Weights of a small GPT-style language model, trained from scratch on English Wikipedia: LayerNorm before each block.
MLP neurons of a small language model. Each row is named by its layer, matrix (gate and up: input weights) and neuron, and shows model dimensions 128-255. Each number is 500 + 25 x the weight over its row's rms, rounded and kept within 0 to 999. Numbers have three digits each. A neuron's up and down rows have the sign that makes its largest values positive.
After each neuron's rows is what it responds to, as a language model described it from the Wikipedia text at the highest values.

L3.gate894:493465428500503476489504515514460533498510448543494566527515529493499474513505509482501476505577480517475507494502509501538479535494483442495483526505471483512513516487473503497558521483476486495476506501532488502524492499493528482488520518464460481502485515447472492511554510503505508537492522478522491527503467508486479506510444510487489435504475514491511567477545452459532496531503
L3.up894:510531482490454489482461496447550519537480492482480520537527498486513522565489489473503488490524499486544473508496502513469482520491494528495517499494504505507453511504532505477468515454509548508480514482505551474517496526535536529501520481480473481554442495480494539467505481483500508518469542519499533448486500501472469497506477500474491495465459480518502495540495491509480504493457
Responds to: Group and relation nouns

L3.gate137:561502494508508483500469493493528512481552511454492504516481493476522483495503506500500475430535492523502501490440505527493520479491494462511512490508462525549476498506523501469477530535443507531574498465535496519475555522537501500472511519493494506492468505462516529548498540516489503464516504464505483485532489510458477457504468509466452489517483465484447472497493489522522513493469
L3.up137:517534519480465496507470536482521475478515487505532501538534505510432475485524503487514480493490474470516498489508512498479565482507495484492526495512525518461476503478487469508512508498511503461480524450497510485460516533506515499510529481457536475545453505548533512471511519528508504478521487542521521492509465541505490474519509551503509493506559454501490518487488474505491521499492
Responds to: Word and number endings

L14.gate995:544521496496490487492511517513453515500518484486449476491501522499488513465498534499522493506501545535477494475513470494505516470478468482468495449508519496488529513488525517510484490513502470481489524532454523512473536494527505506542559478474487517525454504494514463492573462431547525486499471511518535515487493541485476493507517473508557487478506459446464561475466506500504521460476
L14.up995:509470469536431518546510488480502513526477497525473496482474503528487493502532518493462495524482492519459539478500493485516493518495509485487501516445490511519538509551500519469535537498490460495490538482444428502500499525476519477496479490482476514476507495497467536511470491496494515495489498546527544564500451481476518546435488526521517467517497444453500518492528497518497519494529
Responds to: Plural nouns for people

L6.gate247:537496542511513462513551489546511536515521530514479509523481555496485486479544508504474507507497525514492517518577511507532470450513506468515463476482509455499493504527502469498526532526487504521473489508505514512536485498485478503509504473483513508470470495491535494449497515526443511456512507444533520499488476514538491468479525483516485517501486467472487507494479497494471476530511
L6.up247:477506526514553513503523506507495470532547539526463517532497513489512494509497494516507486451490535493505519507515502477476497483514523473446458529472482484505528554519536467499507458491507505530466526499491492522511487478443476489483515472527544494494460503515521511496503505488431550477500450509517561496489515482497470464442480488421509488500491462513485516483511523509500516484517
Responds to: Agent "by" and section breaks

L14.gate737:480494497497515467473512500534496507464478518543509453523512503518532510489512474518497464476535522461517531518538536520470492477464458508520522514502515504510495470524483428516483514493518540527524525515489461537519518489455529540483538520473521473521473511507527469486518474494496479509452456540526473497462467550518486471484465479467511502479489493520511515495515489484506499510476
L14.up737:518523476483520492508453485515502509517494501523519483473529505548490517457511515517495501490506494522505496512500517511510465469520526516451514540525499520475489536513474534479519535462490508479534522466485501475540476484547515556516457447465471509486525457545494514529478481509480499458517517552479512488488534519475476515501507488466490470475487488476503475510513521501471521455499
Responds to: Numeric table value endings

L6.gate733:490492476495507519561531471523477505472504508510512472470481541469483495500516478478482534510556557502466462485488471524556460477516502500482528494503507556510497505518487544518459492513461514531511451502525508558488497499501501503544465455519493506456522483472511483524471538453530479510548451480510542496524516511529505465490482532529476483511475526513508504541565512493473481509477
L6.up733:498514468499531486531470522511490515527496525554485530482475506513488479540523525499463464477505475555473530513507495507461488501522481446463469492483499485482550517558527432492512481503497510480492531522536512516489494550517488491492504485460476490519471523502525509508472533495511516507542475480537523470512498511493502501455496530491503461513458459503453486481561516526519503487526
Responds to: Word-completing place and name pieces

L6.gate15:447523502507485452480511516530525463517447501483508491456484542496492510501543469516456496496524483504476507534484510478490512502499491498483518477480456566520475472515499507493520533510527486558509480490512474536477480527510491499479466517523498503497509533480506472500476471525441473481528515508469518461513562469485518486472439470526514502488469473493484513485486505502528515476499
L6.up15:477500533484467474513535567482462553483495468495489487472476477501511441483496465495508474491470536526527501495494475495468474518484527456498480503507490492524470515532480521544494512519487460519529540514529489498481492529506498507509490502518499555527474519544475519474464488475516483556525473490493475454484499548504477496473499495512495454511479518494495455459496514520493494537508
Responds to: Word-final fragments, "also"

L14.gate156:529501490466516492536548542503520529477459457529515479473539455518484516496514545504529503513502494499511488486535518532481517516514502512507457505554497498504493467520540520470530507511479524502465507497514523509534493498455477523468538474502513475492492475485531515442526523504490506556479529489509485491481501488475508464450550512537538491463523499484500504482458501456486522510521
L14.up156:497475543501517473485524495524483539470504520501496514512517465532521477497511556503496449482511541518476499526491481513499490453500533464509492501460537505529498466501495504555488526475499510503491497494504495443499488523505520442500460499486485508490492459524466510536521536498489510480530507488567485515518518537536490481548536570495511466526478497545538508499484486467479461479531
Responds to: Settlement and institution nouns